config = dict(
    n_layer=12,
    n_kv_head=3,
    head_dim=64,
    qk_norm=False,
    optimizer='muon_variant',
    lr_mult_o=1.42,
    grad_clip=1.0,
    decay_shape='linear',
    seq_len=1024,
    doc_mask=False,
    steps=10944,
)
MLP neurons of a small language model. Each row is named by its layer, matrix (up: input weights; down: output weights) and neuron, and shows model dimensions 16-111. Each number is 128 + 24 x the weight over its row's rms, rounded and kept within 0 to 255. Numbers have three digits each.
A block is one neuron, or neurons of one layer that tend to fire together. Before each block is what it responds to, as a language model described it from the Wikipedia text at the highest values.

Month name pieces. Word pieces inside month names in written dates, mainly the first letter or first chunk, e.g. J(une), S-ep-(tember), A-u-(gust), before day or year numbers.
L8.up839:122135113123152129138134094118110145139136109105154086128179110142109101119124100095134134141119145094148132129086119101157089123134148101164102150087154161149160114123174117102081104164144126168112141114096108143126161137136116140109129125154151121093116125094146116158119129150123132137
L8.down839:164156136162119174138143133090115164128106118093111097144144141105152128104132125089127111104117141089105166101081156139120067141138159095107130120105145136134148174147123155126092092126090132165136156140101124128107113152155162131134139143127145095113136135126163114145100184120124142116

"he" letter sequence. The token he, alone or split as H+e, either the pronoun after as, because or and, or starting words like heavily, head, health.
L9.up20:150135183120125093108120119171134120135123107114159159120115108145151163119170125125138136165113154110129129146125129136158125148122102105097115128075157138126100167113127096157122097120159111143164110115096134143090141188091173125095152159096161168115116082136109148130153122151109101111
L9.down20:158147110109107100148144131141141121107167170163152099131163103127176113160105121122170095096108132121142157139134123122086167148108108130115114112122119102130137164152113124113083166127133138123191120121102106160126133138128093138163117137130135125101100116089121116113140139114182121117
L9.up340:134127160107083112134112113122092110095082165128150148113144153134103159065095144155123113170138106087145122142129114140155135122104118136148119112113097146151136096149161137115112104124137129110153128139094134157128120152118139107091116113132117135084107128151153147130192154130149146110
L9.down340:159110078152117089145103096124129075125102135111144122193115135140141122119094168110157128119128124111134102099157110114135154099133140142146078096163123159155148118103095165140102117128147137092141074144125145156097115092149118154182109135125167138115108133096145160171132148113119138116
L9.up364:139097150163136149101119091136058108112150137122137134154161152128125153134137124109177146163170099087158134132113152089112153116075100131153130126126090121114123143129114135109126125119067133114144079137110154107151153130153096125096116168180117155129140123134121120150091175105132106130
L9.down364:143109110142084130194121125128104110112127161108148147133133132126178134070130132124110168133119116142081132112162154150166146136123169135115111140110067108149151146137139110063141120132143150149171136105121143147114113135119099130112083120134119126129107119110128133093139095135183172115
L9.up735:115130148124094135138141177095100128126086143132094134118151078191156116072152128153117152155148111134165117119149089143122126090125138128123154117128156157108137096120118131122143127158109095100179089146155130150120156134138107127101084131123114180130099142114141153169096146140132100100
L9.down735:118149157128100087122130121124088145109135061120130149085115109104134166111125183080123123140163108127113144169137134185116126099149140185122106116132105132137179096138139136124131114144191122120120142130090149079147125128134177103156143099126147122093160078085162143112139143139116103138

Surname first pieces. First word-piece of a surname or second name word after a given name, often capital M, e.g. Mandarić, McCuller, Monet.
L8.up421:131112143128176124139145108108165126144109098128102157130143120146134086099138106135115132087137138165144125141120148122086123123139128161122164141122069112107110076072121154135139117168151104134161146147160113139125110131163111134124155108102145139127107094141155130110164131159144084122
L8.down421:133118164123149149112086135132106144146142125120117095138153128125144156102071088113119102132081154098132125101123112160158147110144094136105104115109153123125153134177104135130123095095098113086135116129112113131115122136153122119065166116147128166130142140124093135131146117152114129110

Word-final suffix completion. Final piece of a word split into subword tokens, often person or role nouns like activ-ist, Minis-ter, paint-er, Presid-ent; also other words (cliché-s, Oxfor-d).
L9.up217:124139136092130106131142112082120150131155076119126123131158145089130128120151110097161180177156195129114133126138122120126093154108103158114169149128140115150120130127159101122128153092148144108122110166140108129098138120131104109086129171136131134105117095153128124143128087107148099123
L9.down217:154132122134118137166123196123110131173142114098123139123129103127156115123103141076118118106160124119130110173120113150071150150122152107113139142151114133166139168114117134098124113131098116110147152153173141124082097167148171086163134166118093139112124122119098137110123168133165134139
L9.up371:136131108079111155134129170092097147137122103128118113133158131112136103137157125187157126155120182187124091120111149185113157145105108146152135127130121126110102142164099129106079136141110157100110108139140143157137108148127106135124136133086162148110107095148127126131120124131144121117
L9.down371:160108150154157133179119135095095138130147095105131134152123106102158115140132096128128115167154156154103162163138089125114114090161151071137174100122133153124089116120135123093109150106097143112110115121133115113124188077138131108152143087171148140141154090139136117145090117135133144133
L9.up382:073100116126119140102097168126108121142150083112068123141110114122097146127125143123072139117136126143138131173138165159122121138106172115158140112142134161090112139096169100086120109109112117124167111131099124132092152104141129131161113127147098147158150126141132161132168100122129098137
L9.down382:170112104089103108127123158152096122128164127132127175072088165086118115145092096119140129134126126117113153123127130156087101113120132157107123141121115151152164141143128132152121172139126134114143136123130151144141084082135131130099192158159131134080103113139137099145168124157098131159
L9.up649:099116150081149158134119169127083136136095118084149140110161124135073106096119074147116122112138157129088101136134121094091104131146121110146192111149141120103119169173115095092150125122128093086117073127104111127127134111154109102152187147115117148140113155121143104162173149128149135125
L9.down649:122150115096121154153127127122162104141101118127113143106149115089116106175128144154109164157160124104130178122106108115147145126092152108086124132137140139100136047110140145108143135103152161147087158151121105077121117117124107122131146138116124132078108100158121152099136132138143152146

Separators after names. Commas, and, colons or semicolons right after a proper name or parenthetical in lists and bios, e.g. "Kiyono H," or "(1898–1965),".
L8.up614:175148148130102101146124081144149113132153169094076140143159141103148121146161167094119159118145124124167104148153103102126134109139158128151104156093108105153132119134152133165129132138135145123079163155132148158120139114097117074118148149149098143102122123129097128116101144147112158106
L8.down614:093131130125134148108147113113141106102098121115129146151106133110169119193149126112088097108147131146122160095142132130196095157132138119134047132139129112150157147103171139112152115151158142168116100135158143144127115151148144119121127124125099171151133097098133140132064146127126111122

Mid-word continuation fragments. Short word pieces that continue a common word the tokenizer has split oddly, such as Som|e, the|ir, an|y, Gen|er|al, Mil|it|ary.
L9.up86:121149107130111149154169133105104144147122093114155086099168084172107124140160095157171127146121177102157101114131154111137116120152102115115116141157116079120133119109126129129134135107144159135126111092136143123126147167130087144119146131121110108160121172130111126164095135140115110117
L9.down86:157106115142124107127123166105098169123170152130132129123150155156088158128133101122121101125119106131134150127106133142098119147131123102128152148121154115124167099136135138120113165136149125167131165110128179108128106136177146083118118118136126171128099094104114121136099154143088106149
L9.up122:105119110167165118106164110090138169154154106104129134138140153152072166125150123147115094148177133131136121097162133124126074149160135097102139151113170149091088114123128108108124152152136181088143109114136109086136105127166121107102135144116102139168089160124122143165129115143121073133
L9.down122:135139132100136149077106125130163115142132105136090128141154128135143112136110105126141116133126131185153104093136156127126143122138101141148140155161171141136148122115126164139188110163166164104120136145111076160088135121104140117145145111182149120090077133181155160169118128117111109100
L9.up459:131115134168121097136144131139121121154163088135050138121148161140156171139091131133104167158144131129166158150140162138079135149147134148136124147144114168138133137150167139124119116133141135080117104129173139100140085095147104114107160124138113144097128170123121118113132169128141103188
L9.down459:107144144113124156118124134091133126139116158128122137149137124135088118134097120123138116032147133166128086104142090133130132094208088119133150139098118133136160152136152156162130141165136113110166101112131125096124101126137130125128117134116140151155154124141133139100130110127142124083
L9.up473:134137114154133075085093110094106138109119120097137149120162139109109170163140128125152100135186113137130122154155126106115153088119142079116151147072120141140138113131134121144123160136153156129142145122161174110097144138144154090122166177137141149132077159139137115120148138145107101118
L9.down473:125164179109116105128140165131124113153070156115144134114142122166175080140102111139137163116113086122130111138176154178111139131124125135140108104179164141123114147169120095118116155130081124142180083142111102099124125141135104119132147103121156136106121153144077101079162121137109097116

Wikipedia section-heading pieces. Word pieces inside Wikipedia section headings and infobox labels, usually after == or an earlier heading word, e.g. Ear-ly life, Personal l-ife, Release h-istory.
L8.up841:085135122114098114094113138098085162144091090120135077168143132178142109131098144164128089148142143127140125124099138131080111166145086097095135118113120130156107128111127108148103124119145092179114146117156178152122145121122154154151123121088096149157123174128132146177146119127145117207
L8.down841:169143107153140105117127192111122184127171095115113126085143118104075102131149143138133099128131161138128149149106129139133144132120078098137154146121118101126127171147132156133152176118102123135152138097143171124170134138129116144143134137126098134154103152137099149144083140109134111086

Row and line ends. Line breaks and final pipes closing wiki table rows (filmography, chart, stats tables), plus newlines ending list items, paragraphs and === headings.
L8.up70:154131118118115121158128139156132114132136125137087104098148102180083159115160112150126144149138140184103143135105174102161154096120080119138155165099078093061099158136138137126141102111103132119146097126137161144114101121149130066187149128144126111122109134137132157123132102139084148138
L8.down70:145141118149139159190134149134143122100154114123151130137133143141140139151129115129100137110138159081148122151091135163120155127121110116158119109132096120112130149166168139109104128129114106152123143145120128123115137133110152128158143152135120148127135122132161079170102135165111148158

Mid-word vowel fragments. Short vowel-led pieces inside split words, strongest on the o of employ(ee/ment), also expl-or-atory, rec-or-d, l-os-ing, acc-om-plished.
L6.up207:147104163118107107126076129136116142142136137115125129131188115135110128131137129070135123115111094150121158154139154115149175081144127111177154107129139106139114080131133135118156126107135120178091167125127140129121094123145105133166109126171135124142157137115158145118108099163115120141
L6.down207:128117087149129122104094101148155101090152092126126124112138176142123156178164123138105135141104121142106114128080156123120121127138142118170142111115100136139182144138154141128123093127141164125169151086136157117166114124082156136135124135131124123128106143108055126117091100142142146146
L6.up507:097125111159123129118154157122107150137162123125137096126148076130141145166150185118147098146144142172092142119105192132156112098103105115094167108129102135113130086128116082092129105108116164162179117126116120141153082087102132097124130120110132113124134115171131119155182119142135111121
L6.down507:103160108125168138131127126145111096162160114121162121096111107124160152114151128147138125108130121163100103109129164151112119149112164174138136093120145124153112168152107111137107121084103122137127107134111127128121129135140128074163127136085090116096092120138093094070145107098093120091
L6.up549:137112132117093102143097113132179142118153182142124115121130118143106147148135111133146100090090134083176123133130179135114104140113176169120173129100118114138107146109113109134136120121142165127141115075141090164118139093115139109131126094114101111127147167128147133106144145101141131149
L6.down549:187086161125131149126145125089117145143155102140108102177134099124161078148170132118112105143101089146150122123139112128136130170164117111116163166116116129125117117142107104100113165116092129085123152108143131101084129100132155139153136122113083095100133122118104129107124166137130132133
L6.up621:112151123167084115132149135169115102059110135144122167160142124125134109131115119119072117150133124191148118129161121120110101128153148135126114150106153137119110113132097137141121102096068125150131146137138120120091131106143090098118120154158106115170156112156079154138107140116144163133
L6.down621:134145091120121121061099088160115122107158137138147049125146120121124150125153082152133172095116087110123112138152166122133173131135124105142127169162107124118105120128122121167122146095124116175094123091112121107120147117178169118115113127128181119138114170148157115114147140092126160125

Date comma and in. Commas after the day in full dates (born May 20, 1954) and the word in after a noun or name (stadium in Lincoln).
L6.up252:090122119112105101096124145125175135110140118142121100163151135121134140127143131076094100089126105166101135124142092142094143115096118141148167150137097153134147115144106141105137120080129133160120134134103138166078156160101065134131113147165151137117150093137080131123140172150084133125
L6.down252:090107186123151140124169147090149151158157153067176175138153114158096124067124153129108138148098140108149120078141132141119159126119132098153102160144107148101142126138131143145114139124134143112145138127170108151113180149112069114139117116094159144117142154120155103111111143128109165152
L6.up282:122092119112119118115150133157128134156130131123097113144170119116072115125116113113150165148108099130137121136142155163178133115110084176150125118151137131124159116164115153107120170082144126146150153138120154104090101178122117095116110140118115134106089118065101130140090164153100110090
L6.down282:156125160094136116111121109146114121136109117194106119127072094146141167175118150136128115145144153133108086098125076136144094135120129123091067113139136132120165077152138144093142139130134116110089133137122117116139161147134154087113109124138110137149132110178098143148150138166073098112
L6.up702:125123140102125160129152151114171141129145145130133161130128100121115152131098120142126126129129107144122123103107103167086088106113134123112135148104134083100126149145137104041105142131152124112130118103149127110131134117124107139113144151167164128089158113127145178156130155093084180141
L6.down702:092127101134164142113120148141136117118171128123134161122116163146170134133116139163121118110133097136100102113127093141126147076147144103144171157108078103148140112117159131132144106111098142115117187135064098114123137130154123146128151165120157122165160131135128135141151098112116088054
L6.up876:101154138136116118128166155131157147100112168111138135134172135116139099126087137134116158119092092138126149113140115138111140133115130111177180119143164095121139114155119155109144088099105135132128189125103127131114120114118063105122128139158151133119115120145135095159122117155084134132
L6.down876:132115145109152123100153126125162112161127114120151113081121125129124123120140105108117131126138104142146139109116133141115110141159120099153074108157150170091119134144174160129146126096096086152109148136141105145105108187125121136089109095104148146122163149117112110173154133126102096120

Surname initial capitals. Capital-letter first piece of a name that splits into pieces, mostly surnames after a first name or initial, as in Igor Matanović, Franklin D. Roosevelt, David Halberstadt.
L9.up0:138123121126158113091134117126139138116181101145151103146121139157148152147169076162115127139102121117147085109105157161103123130090143129185155151137106096160129109161111165120124103116148112143153116123160189083103175133083167114118173121151131117112168159158133132109135118107158119137
L9.down0:126136115121099128138147132136118111151118128159095101125098166131167154112131113089128164113130139127087102119132137112099113133156145126117158146079105096119121110124157158102181123102119131116123136108113124110141112107107081126075172084088102167154126155098129100128188115147141120117
L9.up356:125175170078105090110143176100179108139167147142134107052115115120135109130096159097151145101100163111117129165128130142113126110117100119121132146125118120144137131103126143128111123154123113117116122087109135099119111114128133120136135111114140122157122088139145135094157134121119120153
L9.down356:103146116138120114131105119133118149158102125132085106168123160134174191105124154113106104121097154119118134097121159125149071180094110120136107117130112134156125144145132161105168105084133135086169145125158108114112144122106134135083149130127127104113110161159127131098163127123148126144
L9.up701:115165104138130139100125133089109143115151110127100169144140129151097138139124192130106181096112139140100118150129100124151092121109111169145136113086131184133135077112132114162132118155108112073141117109111135121149133147135126133131120093075131121107109119139111119125194125131077085126
L9.down701:126113156158137129135129126125143114084120133157163140128147115151135160124164126137114071110155136127146115124084126145118101198136126141138065084118142123091159113123182156161144139103138132110135131078148079107138120110111114157165163088139137141115136113113106124136114144147131137099
L9.up798:129135128084129146125124109133155107104162091177104130130096130150129144133144146126101157137098114133124161130155135152145117151137073168132120137116110148127167098103101138115136129135170115105092170083162112116104137145121159099094147127141097138116101130122161149117180143101123073146
L9.down798:129140139108130105141125151107163100135087162169106137098180093114144107109148077125094121090079119138097061110106146120122113096122104156171108142106156168119118119129120126117135117147106111130121105139125121054132141147119136163120136106116155123141099143120180154133157159130161154123

Mid-word continuation fragments. Word pieces continuing a word split after a short first fragment, strongest on "he" in she, also in-ter, inf-or, o-ut.
L6.up114:155143122140104112116166139133100133101084128123128144157145132141112167121120116121163156147115139100100138137105074163119133119146073181139157099111124111120117116155120111143124133133126116098147141084095152098118148080102134125108081134119128195133141096138084118155132161128133147130
L6.down114:111153139141114122138135135103124114130121069140133145153135170104107141148126128107187119138116118138135148141122105150146144125149119150164168136123121153144144121144107111106109159123151171139150139102087133093116147164128132148118091136104148097130116109102128119136095119136105168128
L6.up221:143099169118122116136132131118113131105092140145168175107163117148146112151120143092103116107111153164121123126111136111154133135098128142129131107095157140121133097109148134095130113137098119107172103114123126116117158153153142158107141102112088133123079152153094127120137116161151140155
L6.down221:171111152147129133144152128126134116124148153130069091142131066160137096133114156135158123126180095109153132131091171122123122168115138120131170098133141155151134159112094133150140147139150131109107136135136150135131142144113122107114137185095171131141120144123119121112157074108143075157
L6.up709:185130114131068117095130123119130124117130148157171113131117173108121139151164175138113114153136142099084115108124124124151142147071130135176153126097113103110079102163158104150135128119143144118132096136146096150131142153146128107120130158161106112094062164111117115107138139127121101157
L6.down709:108152147123101158156141096155124156136122078133134178142136121181116106145134080146159122109152131114148128164107117072089146061164119137079107117160119150142124160156156134138075129121117082138162145103156161121131078166126113105155112137094149163182187112133146087135129119170139126096
L6.up744:116134165127125178148125099168099174116131133160097113161180122121173154142126097143129122158148133087146158121112110126173121136129140137142095120184138132092140088181122130128120113136119127109139148159112131106092121150134164130111092159161126134146115156148143117115120147155166135137
L6.down744:113120116188102105167094130142146112088132153090120110149096131183152105086113097106130092089126095113118183094099140117100153113095094148097127132119140128162154106120135136160114132155075084094126105152108152148098127111068110091145116151084137164099115102121159104137144118090114167138

Name-initial tokens. First token or capital initial of a personal name, usually a surname or second name after a title or first name, e.g. E in Eady, R in Rock, L in Laming.
L6.up138:132118096117163075105143091139130119127150133107139157111114129131123107099125098141110148114109129134158104137119130117073150126089130107154162122086129121134117063109113174169141129133106081092120148144080125103156139127127089127120120152130132139095121144160091110119150129148139100136
L6.down138:116124148159168134142137170089127129134108132129128129114156119128156106149143125099097141142119130125155076109140164129102106151142154127167110121124110096106149126121175130096127136128105169126182085116161125113118116103120127116143124074115132143113112142124155137069165141149155131126
L6.up309:121104124106126106166165149163186136114145117150133132101088113123146163122113093113112140134132179130112072180128135133092073128099128147146150153112124105170146134118146166153121137114106122119154107168088126103117126146102110089092129122145165154115106082142130128118189136148112123110
L6.down309:134123138127146133097119119132122108124111174124172127136110136107129115146150132125134123100093104132139077080117125112110191134141121183157111127080098170106140086146155159122156095121158137181097096142179097096117101142094108155127096125097150160101140144160135113107118131181147135132
L6.up637:092123133096121092127186085118147139147153157099156159162106100123172129151118089170168124124142186142117172113123134134129118133153147137111137150155132140167121111141108124101131153141132086128132116143112144114104132144140143085114143126126166162150171111142084165177160110140156130124
L6.down637:178145133122132123121100158156166144117125113142137154132141179131147140105134175119130112155116067086126092129137132107108109159103129123145093133057148113158134105155115172148160108116110133149119117098151072088123143138124109165125068125141101120149144106124135111142117138181157104142
L6.up837:128099184093127094153103105118143122135125145149120081064113106115153134090137122093105120152118144140155129164103144147083139100125129146151127150102145158140105111092139134145141096150143108121082098122119109147130123128115128078131095114163138165130144083138163101134125157121097136135
L6.down837:115104118147160121106100172147128128135102094169111154140119152097156142137141125126091108111113166141138112094123181111165144118098145126112129145092118152154150119141108137138165074113098128103139112150167115101092131172108094085136159114126175137128164127139151098119144124127120107107

Comma after noun phrase. Commas closing a noun phrase or parenthetical, e.g. list entries "(born 1984)," and places "Chennai, India", plus "the" after "and".
L9.up107:121127093145173125157117167127141123108089133098136147105146133155138163124176122120113179157126153121151120134081116100174115158119115133095183138120124135081113163150175120128083110145122118104139113115110148118113124095110102140145106093145116159135128151159140132137114146132099120147
L9.down107:102142154116171165126133158145110122131140116142114154127123111138062119139147105086137139172106139163144092123163174130116114133150118140128132142104121111133084159151180094122122163119135143152180115147129131145133047110118177153127130108120138177106099120153191118153122128068132088124
L9.up366:143108105118145120150105104137100118133115145089075127121129113164099150154157112094161127108147171114112154140083130131157141113082162117147136140112108115154117135120111146139079136131115150108115146133145119134142130167091107133155116138135121107131151152144146200105137125154118126169
L9.down366:166126140119148134121141144115099128124105125161134157154128121093121098125113104164106112080124146154145075141138079111144081147094124161122113097150146157124125143137066145109177139101117135128128127159115104133139118125142120146151166143106094126138121087117104094123123131063146113128
L9.up511:144155149122144118116141095148107083110107167119154127112155097128165116127154137119116138121154139103109163168155181137123146124068157151169140155130092139129098153126134135162142114138127090135107171132146189130123138151132084105112140139162151168115093100110132132107130177143122090112
L9.down511:114096122108143109092118096131123103121094150151134166119123135107134130160111161102120147161119133153116146097142110144129097131105164120187053129151135113136147197104136090149135154124138105124152156118096167178142144131155106133129142122128076131119119109149117146118096126125149156163
L9.up662:135119139129142116145110129131116155099140128160119125144153084118162142150162120129148138141121153096123156185096166163158120064121159151151118164124109154122167155131122105146094102165124103134155124121100084094135094101082116079136106100153128190100091132114135116159124149163112142147
L9.down662:077141116121109135134118120165119100077109185190110117115103153119106130176134139110114128120148115098129062129168102099135134170114104160187082115174120076123159155104114114133146127099140137135124133164149107158151119131117101144140109122083098142135121105120120117143133111123137164124

Second piece of split words. Word-final or middle fragments that complete a word after a one- or two-letter start, mostly possessives like h+is, m+y, the+ir, plus em+b, rem+ain.
L6.up101:146162160114115144095161141106133162106160177109130109114135124107125188055139106145084092193113103150145098151113145104086104143118140172136114119163111141150085133112123121100172132185071165138144118126116110162092145147137102101120145107169117141163107125122123124136128096112142174154
L6.down101:159146151107113089105086123126099120111122072110094156128146118163156128133115104132124101119120146147076169139154151144119176107101158107091127206127155147135126186160132153163110127107103150135145093191149125106110111122135152178120120141126148163116128127110116158125128097111105084113
L6.up377:133112163096087105100165122138110139114075141109126089105109112176089161147104105118135083168118146103137153135133184122189145094146136130150160175132141132143129124091150132119159160135128106151152142127097142144113137137110142131128118152139110142154155137171103135128114120097115122130
L6.down377:081115121143154154122116123153094156123163104079103141123134123103131124127123154132131156171099079161114133135134123109121127112143136125105126107089115144143152096142131097157126102149130124115120118135120106145104140148140133132148149132113156122171134128121163132148130131159139171136
L6.up410:149121131119104121107168121124132107153130178107103097128160107131128093146107132146116132139135117151140094111143176093133078120154101118131168099131135159147092116120180134127171121137112144100105097156083131146100127119165125097084099107128113135166113140164164148114096091128116122146
L6.down410:179131109135106126181139120138125109110140101115182075115074059193158156106125120141173109097100092079109143141129144126125135107111169113158137103152136161096150120146147083132157132136136155133121160127127135145147136170127143134137120114089107117082133154113139163140148122132105130080
L6.up590:154183143147126127102142135114071146121147175114104172104150137138153172096099149141151139133127137161165124141084124075161114143123124185142145119142131144140091085125134111061174135079129090142173115125115109149129115142099140105136118141140125158085119088099115155121132112079143089124
L6.down590:165144094184141134125113134140145114151140063176106084132131122113104140065131126122129113133125142096122117141158092145141090105100135154177116137084167147117121120075094130147120138163138160126139102167098079169141115100149132146135142145147120095135143130158161126131112121155148121135

Dates: month-day boundary. Fires at the space right after a month name or the leading day digit in full dates, e.g. "On July 28", "September 24", "on 23 January".
L6.up320:163143127117147103095131102127072136079095126137112115110095143113094172123177127146153139149111138124135146194077157147125156144142098154127114101128152127147097160151146128094120122126106162114123151127084139108118152110142126139118159169142138077141129126128119114109116110150095139131
L6.down320:090155128135136125075079143147139132162137177122123169142110114149110071129147128110117154117098066157103126120112128153112176134130156105102104111113112141091138100109140139134103127112156084152127122138102139107171049080165148125119150136147132174140121128149120131170106149159118119158
L6.up715:100169102145134160130117135099151159135129056134120111154154150146074120166149126141109159127100109123096124109113154143107109106152082097116155139107124152133163095141156142135088130119154118163078137092098134150136145119106132136116115144108163103083171106161111117136112139136120164119
L6.down715:133141125141113128107116105135160134178109089150142119128149102097099171151135103085130162102117118151121161108106084154117084173130117099112164123114154179125154101129117140129087138160158141113136111127130138126099146143144085114101172141064161127177161137158182136150101092127134091102
L6.up822:141158138168136144112127157113099136136137110108169137140089138108145143122156123144095144133101131118126099123068076155094087149143176125126132120141109162123158154157129096156125143151157121125165187120107073132104130138107170121099105147142162131096122129150107106123134150190148107117
L6.down822:135111083109110146107112079138121124141148095119144098141124134114145125169158113156133150095116151119143170149114150130148128183102144137138125151102167118128128126094146136086162121133146151148118110177117103121138130157106149110089171127167089142159165127113121100103154164116119101120
L6.up854:155102147115158116159141169147116122146107117140134112162106084097123115161117141149130127126097112111146112143084121123112094145101148114092138144119135149142104146147163087118126139116104116178163114128118141115156142166118127188118117155117123107157155117141132060150088180152140133131
L6.down854:109095122116136163130123059145141163140151101136134136142153125095140130114144153096084068114161115142102154102093133146114103105110085134117135120085148126146153153113097095135132152133120145112145120153126098171133146135141135082149131145128117127094115154122125174112111105104101109119

List-item line breaks. Line breaks closing one bulleted infobox or list entry just before the next "- Field:" item (Genus, Country, Formula), also after headings; rarely word-start pieces like pro, at.
L9.up16:154106145083092178158162155126196150153132126127136129085145151134141159167098098144140088157071164113146136128078126117099143105104146131112157122094102139148136150122114128122079133115112136115137125140122114117123115186147134122158130136158080064148116126125126134126116129108138108180
L9.down16:123138105155153116114100156101120133109139098089136124126114125153151140136118115120158104139158139131157115161121137141139129122122126098099168143152120146132121124130136078159109087125105093124121112161110146153156137117136164113144149128139138135122136097105133113116111094129131094209
L9.up607:155158109123174129128133154128135121107123135081157143167120152125149143126104109125078102138148094105138112201071145175142114161116120149117132156142082120111100135121121109121155138136129097142132154113137160136130139099103111104150124109163108133158124108154082164137163146142147073154
L9.down607:114138152138142145097129131164161128140100148092101146200100142142112137096122114110116102161152100091140112148119143112139098138128149155144124155123138127123103190156174110137146144105137123122145117151154165093147073143155120143124109144147098100123136061117133138134157087158158117116
L9.up788:136119132101117078158098136108156152109114142119145113108138143111130182160109179105100122133094109133085111129136069148164149090115128158125173179096141163126135146137160146121138119106106092156159158117082088139119134126123124108163107094155138145136108143138118138180119141102143120134
L9.down788:125092143090117072129115124164142103070146120129126052143157134143118101089136111126121152133148113128141140164112163128170159119132129099130169120125121156160113172142144126132115183120153125123129134134115119078134099149144158147144099100160147141120136133155132110101133132193102142112
L9.up807:134132113070144148148097128100162129138128135121188122132167164133115172148112158115117110124120070097137086127095132181145148103155142157127145106090147156105094147096131151148098121168134105151131157120107121108101119079104160122132162125153148156118125153138110127125104177176126109098
L9.down807:137172134158164099099136128126141200130081142139089139136181086141100121099152099172177156168156117121108152128123120135159114149144152126104104098114091100142099163177147147119131128112136139133141135137136110139139157129147151108133111157118113127119148062131158163104132142092115138131

Mid-word suffix fragments. Word-piece continuations inside split words, strongest on agent-noun suffixes for occupations (musician, scientist, drummer, rapper), also mid-word letters like ac-c-ording, port-r-ayed.
L8.up650:106125150114124159108147100130076142142096104140139157120122113091101157160117056110149130137157160135145165153126127124085126096104167146095158098106130112100155106176139116180122129113162159127134137111096152080150141127141127046108128148127148107100114160141132114125141123109128150150
L8.down650:139155129112146116104155100125110114126145124125103120126088159132152131133115100102122162124167142096136126144059153111139150105147145113126177101136123088146132148140110120106148149077073111124112102138105126149104131110133117173152158141125170147138158134137135158112079117113127131129

Upcoming date position. The space after "on"/"In" or a field colon where a calendar date begins, e.g. "On 30 May", "opened on August", "born 30 November".
L9.up50:117177127133169167140147141096101136165121096096091115162143130084109137105142123136127116136101126146127152133092106151129108135135178124123125132104119124119169096098109133119097129155111112122122127100110089181105146108136129136119140146123169105120158136096119099166112112125137160138
L9.down50:158148113111128175127106154112143104118117147155149128157151134122163162137110132106116117063147107139094153101086152144143105148157130072126166147139107148148122111169133137113101139118160147158136154108091131098092164124151110144130137133120126105149127100119135123139130149127132100126
L9.up168:132158152119100146139159111149095161121169131137056125137088096125137093135108130107153140116144107142103135077158119126092115131139105134137161104127113107131120165132118119112122094171125133154102124127070128132144134146112139142074125175124127106148152159127139124144170178147128159108
L9.down168:144148069134176149090128138141119102121124145169095131143147107166105105141175133130107126118109078105123115128102139130170118104124153124089119185137169149174188115170156155108160110095119113138153149129098117120118084129168144104132122102133141146098123117146110143148064126177123143139
L9.up430:116161139137139109122140119125112158155112134163170110111144161127110118140140158110138159154133123101129108117105130110096163112165122126097140128109151135131131142134100130118123116202096133139113111159127116103190132103137147097092076169158108100106139118139105111128151157132092101123
L9.down430:085098107084129102126115151172141143164143108130123159158122117131184113058125139103139099125144126157131150156111138158181151159112146127156102117120166097139135137136147117139155132119158147114106103113072085125128142113143122082151093135119182076138108135081126110126089129132126109115
L9.up569:187138134135107110118087121149134159158138144134082116137133127133140093130087148122138157157146151109078080154132121134138112105152116077111126158086112150136112119121135128107146135115150148112119120125144142129115146137118103183114105147140128105128157114165166113121131117097092150142
L9.down569:114161137097075122129155121121108096134140103122111156137180163133146130113129107116185130108153141147126125119083151098116123154140106087149065109160137128129162176115122129147137142093129101112156128103144133128136111132142162101145155158136101101098121096123118138150129129119138150085

Pronoun "he" fragments. The pronoun he starting a clause after a comma or though/although (though he claimed), plus split pieces like H+e, S+he, wh+o, K+e.
L8.up854:175116096129110123105119145143083148109121149110124130147160115112097190115125146111139188171129119124122090174080103107111164100126152155141116121144085120127084087135104125117128156070151083050121118116112115111110133172101121127124133128148127117089133165159152165137163134119099148140
L8.down854:122161112161143137148117124133110105157103136130156109088139080152118142085133088113113145120161099119123146101134122150108122095104119143114114153142121204165157103159139140114095107113129116155148175169173091139105139126128159124118135140123119125120127093092143123144132104104145140125